config.yaml
tie_embeddings: false
parallel_block: false
init_std_down: 0.00392
beta2: 0.99
MLP neurons of a small language model. Each row is named by its layer, matrix (gate and up: input weights) and neuron, and shows model dimensions 240-303. Each number is 128 + 24 x the weight over its row's rms, rounded and kept within 0 to 255. A neuron's up and down rows have the sign that makes its largest values positive.
After each neuron's rows, "fires after" lists the tokens most often just before its 100 highest values on Wikipedia text that the model never trained on.

L5.gate1814 [ 93 111 106 132 160 148 131 125 143 122 127 120  89 135 109 187 120 101 149 113 142 136 118 140  69 146 119 106  95 169  74 111 127  87 141 153 178 128 112 142 148 108 132 117 153 126 137 115  85 130 136 126  87 149 111 120 115 143  91 148 122 148 131 143]
L5.up1814 [ 78 103 104 159 131  85  86 123 111 112 146 128 113 163 139 134 134 117  87 172 134 131 126 150  81 166 138 134 147 130  64 124 125 130 177 125 114 140  97 157 126 106 168 123 101 142 110 135 108 118  94 123  78 152 108 115 140  97 132 130 155 135 115 104]
fires after: "| ", "1", "2", "01", "|"

L5.gate177 [151 157 125 153 125 137 109 153 127 140 128 118 121 152 100 152 114  91 104 161  91 131 121 106 114 141 164 132 123 128  94 109 106 146  83 128 144 110 171 115 132 129  89 115 123 118 152 120 150 106 117 162 168 122 126  95 145 149 150 123 175 121  98 125]
L5.up177 [160 144 139 134 171 150 129 126 145 177 150 121 152 115 123 141 108 147 131  92 104  98 153  85  96 141 135 162 132 144 131  68 157 135  95 121  98  59 121 112 126  96 119 117 118 133 148 145 141 109 125 147 135  99 125 111 107 125  82  79 133 141 138 159]
fires after: "\n\n", "\n"

L5.gate1135 [172 120 105 124 116 107 146 118  94 142 149 128 111 100 129 114  70 133 118 170 164 177 131 146 121 182 104 122  98 144  90 129 146 167 120 125 111 109 146 103 182 158 134  94 113 130 140  93 111  94 135 162 119 140 179 151 122 102 100 135 171 129 130 124]
L5.up1135 [142 121 159 102 126 101 146 140 136  56 143 165 173 130 135  97  91 141 100 105  86 129 154 128 123 137 103 110 154 144 134 131 143 165 145 123 178 163 133 109 101 153 139 134  95 148 161  94 167 140 117 157 136  95 116 120  85 128 119 134  76 158 146 129]
fires after: "| ", "on "

L5.gate461 [123  95 131 141 124 114 114 127 157 124 111  99 105 170 112 134 145 116  98 159 145 119 164 135 123  60 122 131  97 131  92 122 119 141 124 115 129 124 157 102 132 124 131  87 149  99 128 149 123 120  93 145 129 105 118 139 188 139 132 108 156 119 146 179]
L5.up461 [107 150 132 131 111 127 127  96 104  91 165 107 137 123 126 167 138 130 122 158 144 115 126 117 142 108 136 103 131 150 101 135 106 141 168 117 134 112 121 123 117 141 122 111 124 114 120 117 142 137  72 179 102 113 162 147 136 112 165 153 121 123  82  91]
fires after: "the ", "The ", "which "

L5.gate838 [152 155 121 140 103  95 127  97 131  91  79 111 142 166 107 150 151 138 127 106  98 105 157 102 132 147 148  79 138 122 106 160 118 102 133 107 140 104 125 151 146 116 103 105 106 136 162  84 150 131 124 162 190 121 160 131 147 148 110 104 138 146  89 107]
L5.up838 [157 107  96  90 131 130 135 125 106 125  84 103 106 119 137  95 110 119 117 106 139 144 114 155 127 106  98 123  94 107 105 167 118 152 147 109 134 128 112 152 140 113 106 158  53 113 117 114  92 112 124 118 100 117 158 145 122 109 158 171 101 119 126 110]
fires after: "-", "s", "2", "1", "the ", "7"

L2.gate1381 [127 143 143 128  94 129  96 147 166  77 156 156 135 156 106 103 133  98 147 109 154 135 133 110 129 111 128  94 101 115  91 108 126  97 113 102 139 160 125  92 168 132 116 115 117 174 156 100 192 133 154 141 144 145 144 154 129 154 103  89 137  95 128 113]
L2.up1381 [129 128 119 105  88 120  83 124 116  96 111 119 148 130 111 141 116 122 111 170 138 131 157 117 176 128 140 115 102 120 140 106 112 119 101  99 139 118 137 174 119 145 100 148 128 151 114 155  69 138 127 112 140  92 150 144 105  93 108 129 103 120 105 108]
fires after: ". ", "\n", "\n\n", "All", "). "

L5.gate1750 [122 120 154 119 146 127 114 130 152  95 135 146 128 143 102 147 133 125 160 139 146 169 129 141 144 103 173 145 134 128 119  81 114 136 120 157  89 132 113 107 149 158 118 116  88 102 119 139 111 154 138 119 103 118 127 152  69 174 139 185 124 140 162 129]
L5.up1750 [130  90 119 128 165 113 105 114 174  95 190 117 160 150  96 143 122 154 143 180 117 132 150 153 105 107 141 161 128 155 138  75 123 153 166 134 165 123  96  72 123 156 123 107 136  93  96 136 143 137 133 131  85 120 130 136 114 131 136 183 113 139 173  99]
fires after: "the ", "a ", "| ", "in ", "on ", "=="

L5.gate1154 [133 135 136 175 126 146 103 156 123 166  84 135 152 136 101 133 113 150 129 125 110 105 129  89 138 120  89 128 173 119 120  96 145 166 106 112 133 129 143 129 201 114 120  94 160 121 153  97  95 152 174 181 136 163 136 119 158 129 126 166 111 133 128 101]
L5.up1154 [145  95 122 148 131 122  90 130 132  91  70 140 146 140 112 120  93 133 125 111 124 116 108 160 129 160 116 173 131 134 169  87 146 130 131 117  86 119 129 147 142 114  98  98 138 151 147 118 108 148 178 160 129 109 139 133 150 127 147 176  96 118 136 108]
fires after: "\n", "-", "where ", "the "

L5.gate1178 [150 137 116 142 108  84 170 132 143 125  82 130 109 137 118 139  78 113 138 117 157 125  98  88 127 118 109 123 102 143 141 113 107 139  77 159 125 117 167 102 154 133 126 107 140 117 127 146 134 120 119 142 163 137 110 116 106 154 170 182 151  97 137 135]
L5.up1178 [137  80 102 137  91 140 115 141 160  72 114 142 138 134 130 134 157 135  80 185 147 115 115 124 131 138 147  68 165 122  99 114 151 187 122 121 161 125 146 109 136 117  76 117 110 164 123 118 113 105 127 161 134 169 179 121 151 128 103 135 111 131 122 103]
fires after: "the ", "The ", "of ", "to "

L2.gate409 [155 153 123  94 121  85  89 150 107 141 121  95 136  92 154 122 141 117 144  93 108  73 161 119  85 135 181 107  96 158 119 154 151 115 107 123 146 118 119 102 165 181 120 113  84 138 152 134 142 111 124 147 123 121 106 133 144 149 112 158 137  82 189 130]
L2.up409 [106  92 145 117 116 146 126 149 167 108 128 100 161 153 166 123 125 154 147 161  92 107 149  87 111  84 121 153 110 168 120 121 142 121 152 116 173  80 138 142 151 137  98 154  68 172 157 141 102 150 107 136 127 133 114 106 100 111 122  85  82 143 153 157]
fires after: "| ", "\n", "- "

L5.gate228 [110 155 129 107 131 115 162 148 153 145 106 147 179 108 111 104 128 134 118  62 182 129 157 114 166 131 104 151 140 163 123 113 134 158 140 165 123 103 119 113 122 124  84  78 121 139 132 119  73 101 104 175 119 105 125 128 132 131 137 152 137 151 138 162]
L5.up228 [152 138 105 141 132 156 150 122 117 140 114  72 168 113  99 141 155 185 149 118 158 159 150 109 118 100 128 155 115 178  60 124 110 134 115 123 136 135 179 122 144 112  82 135  63 150 152  81 114 139 124 152 109 174 137 122 137 151 131 118 143 116 131 147]
fires after: "|", "\n", "|---|---|---|---|---|---|---|", "|---|---|---|---|---|---|"

L2.gate1643 [ 86 103 123 115 112 102 150 155 138  90 142 106 114 151 128 153  98  98 156 116  94 147 149 138 146 170 160 140 122 105  81 140 152 154  79 123 110 138 169 112  95 146 114 123 135 153 107  95 120 127 111 109 176 135 106 123 137 119 137 113 125 168  84 107]
L2.up1643 [118 128 146 132 115 130  97 125 124 121  88 123 128 156 131 120 135  90 140 121 146 133 117 132 122 158 128 184 144 129 120 113 110 114 101 117 106 140 165 112 125 127  91 100 118 121 189 124 137 123 144 132 170 104 100 157 114 176 103 166  98 142 149  88]
fires after: "\n\n", "\n"

L2.gate1500 [124  88 133 146 130 122 131 163 117 120 156 129 155 159 127 107 154 171 140 162 107 125 115 135 116  99 134 153 124  84  97  70 126 142  93 114  61 105 123 137 131 101 105 139 112 172 115 121 130 109 107 132 166 151  94 111 105 119 105 104 111 160 128 146]
L2.up1500 [122 109 154 177 123 176 107 132 142 163 138 158  92 112 125 135 168  99 156  89 145 104  99 122 111  89 119 126 139 130 158 125 138 135 123  99 106 110 117 150 100 101  95 170 111 115 154  86 157 150 167 114 137 114 160 152 104 120 135  94  87 120 188  97]
fires after: "\n", ", ", "MS "

L5.gate1970 [141 111 121 130 147 128 135 132 113 119 156 147 111 132 128 128 137 121 114 114 131 119 108 143 178 140  99 118 135 128 128 139 107  90 159 139 111 114 175 105 142 152  86 106 139 128 147 136 160 157 143 100 149 133 142 105 120 161 107 142 133 144  90 140]
L5.up1970 [144 130 175 160 141 122  75 131 132 183 121 115 181 116 134  95  85 133 132 136 156  83 138 149 149 156  98 125 143 130 127 107  80 128 165 155 117 152 143 144 127 145 126 136 133 107 135 134 139 106  78  92 136 127 117  85 174 145 141 146 142  92 139 149]
fires after: "|"

L2.gate1593 [125  94 140 167 119 126 142 154 109 136 129 108 143 119  98 133 114 145  97 102  84 107  85 123 144 159 149  97  67 141 112 142 130  49 128 168  89  97  99 158 163 144 118 114 112  96 108 105  93 123 144 145 117 122 108 178 102  98 147 151 170 151 153 127]
L2.up1593 [ 89  84 122 109  76 170 123  96 170 102 170 152 122  55 130 151 160 143 114 126 119 128 156  95 145  81 130 126 162 146 118 101 117 164 146 107 134 156 132 141 146 156 119 115 108 125 107 133 100 106 116  90 193 110 142 123 108 142  98 132  80 123 149 109]
fires after: ", ", "| ", "neighbor", ". "

L5.gate234 [125 175 152 146 119  84 139 110 123 145 125 129 111 159  75 134 140 120 129 140 155 117 141 143 134 150 148 145  86 124 121 132 121 108 104 144 125 141 106 127 165 165  98 121 125  83 119 128 141 108 115 139 138 185 137 134 128 149 120 122 139 125 132 150]
L5.up234 [121 107 129 165 121 160 141 156 129 117 141 146 120  98 134 132 118 115  86 174 129 109 179  67  95 118 110  91 122 149 140 112 126 140 120  73  97 158 164 148 143 133 141 164 105 150 127 119 105 148 100  84 156 148 108 136 109  66 165 136 139  88 132 142]
fires after: "\n", "'"

L5.gate681 [160 113 124 126 135 129 137 154 125 104 166 130 159 152  99 140 132 109 123 155 133 129 163 114 122 131 118 132 152  94 135 112 131 172 128 174  85 122 139 134 143 145 137 123 165 127 139 148 122 150 109 111 103 154 148 104 102 159 138 100 142 104 163 182]
L5.up681 [110 136 170 122 113 147 142 134 119  75 129 138 147 127 107 149 138  97 118  78 135 106 135  98  94 143 145 114 111 146 152  79 103 111 150 126 130 131 130 104 143 120 120 136 129  77  87 156 111 117 133 186 162 154 124 144  87 158  99 125 144 103 145 121]
fires after: "the ", "on ", "On ", "The ", "a ", "World "

L5.gate1807 [ 95 107 109 143 108  98 121 126 160 134 123 136  95 135 138  67 170 146 120 151 134 132 121 173 123  96 139 135 150 147  71 148 171 164  82 130 114 111 128 153 157 145  99 117 144 137 130  86  78  87 132 104 117 125 129 132 114  97  95  96 154 122 136 114]
L5.up1807 [118 150  92 132 107 126 147 123 179 118 127 124 126 148 164 126 154 110 134 119 150 149  99 121 111 108 164 122 109 128 113  72 212 118 146 135  84 135 118 144 164 157 139 121 148 134 144 118 144 160 172 137 130 115 170 120 157 120 168  90 132 152 136 155]
fires after: "at ", "of ", "by ", "with ", "from ", ", "

L5.gate1018 [173 138 135 122 147 120  71 117 120 117  87 143 148 118 159 148 118  99 118 103 125 113 121 133 110 157 112 125 141 149 127 107 133 173 122 128 174 100 108 109 109 109 104 121 107 141 140 126 119 103  97 114 131 122 169 126 124 140 128 153 104 187 122 131]
L5.up1018 [129 116 132 126 155  97 136 107 142 122 117 126 127 117 150 132 130 115 131 112 124 127 106 103 141 141 122 115  89 163 143 154  95 108 147 116 106 137 131 152  97 117  90  92  92 125 134  89 155 106 163 169 136 140 190 124 140 135 116 111  94  98 157 175]
fires after: "\n\n", "\n", "| ", "|", "made ", ". "

L5.gate603 [189 158 158 136 135 139  79 159 119 126 114 145  85 164 133 134 110 127 117 150 147  86 124 107 143 129 100  82 109 127 121 100 105 136 128 108 159 133 164  95 127 150 122 111 137 165 169 115 142 140 147 135  84 126 105 121 147 138 125 134 149 131  70 108]
L5.up603 [160 148 145 113 168 132 109 181 100 151  97 149 148 145 123 111 149 146 146 137 112 123 148 143 125 155 122 112 140 125 131 132 108 119 163 118 152 116 136 145 153 137 136 117 119 143 145 120 144 145 138 165 139 161 161 134 130 104 179 168 137 117 108 134]
fires after: "–", "mi"

L2.gate1548 [144 144 148 140 177 130 140 147 150 104 135 110 127 170 130 136 116 140 151 140 166 143 113 130 150 109 134 111  89 112 134 100 118 109 127 139 152  79 120 122 173 117 140 121 139 113  56 130 116 118  96 117 175 159 138  95 115 137 121 163 126 122 114 127]
L2.up1548 [113 129 136 153 163 152 133 113  94 131 166 142 178 152 138 129 122 181 116 137 114 102 143 116 115 172 140  98 151 171 117 121 131  90 126 114 131  99 163 116 110 119  94  98 113 148 127 108 128  98 126 139 119 157 125 119 145 107  88 141 103 103 116 149]
fires after: "|", "|---|---|---|---|", "46"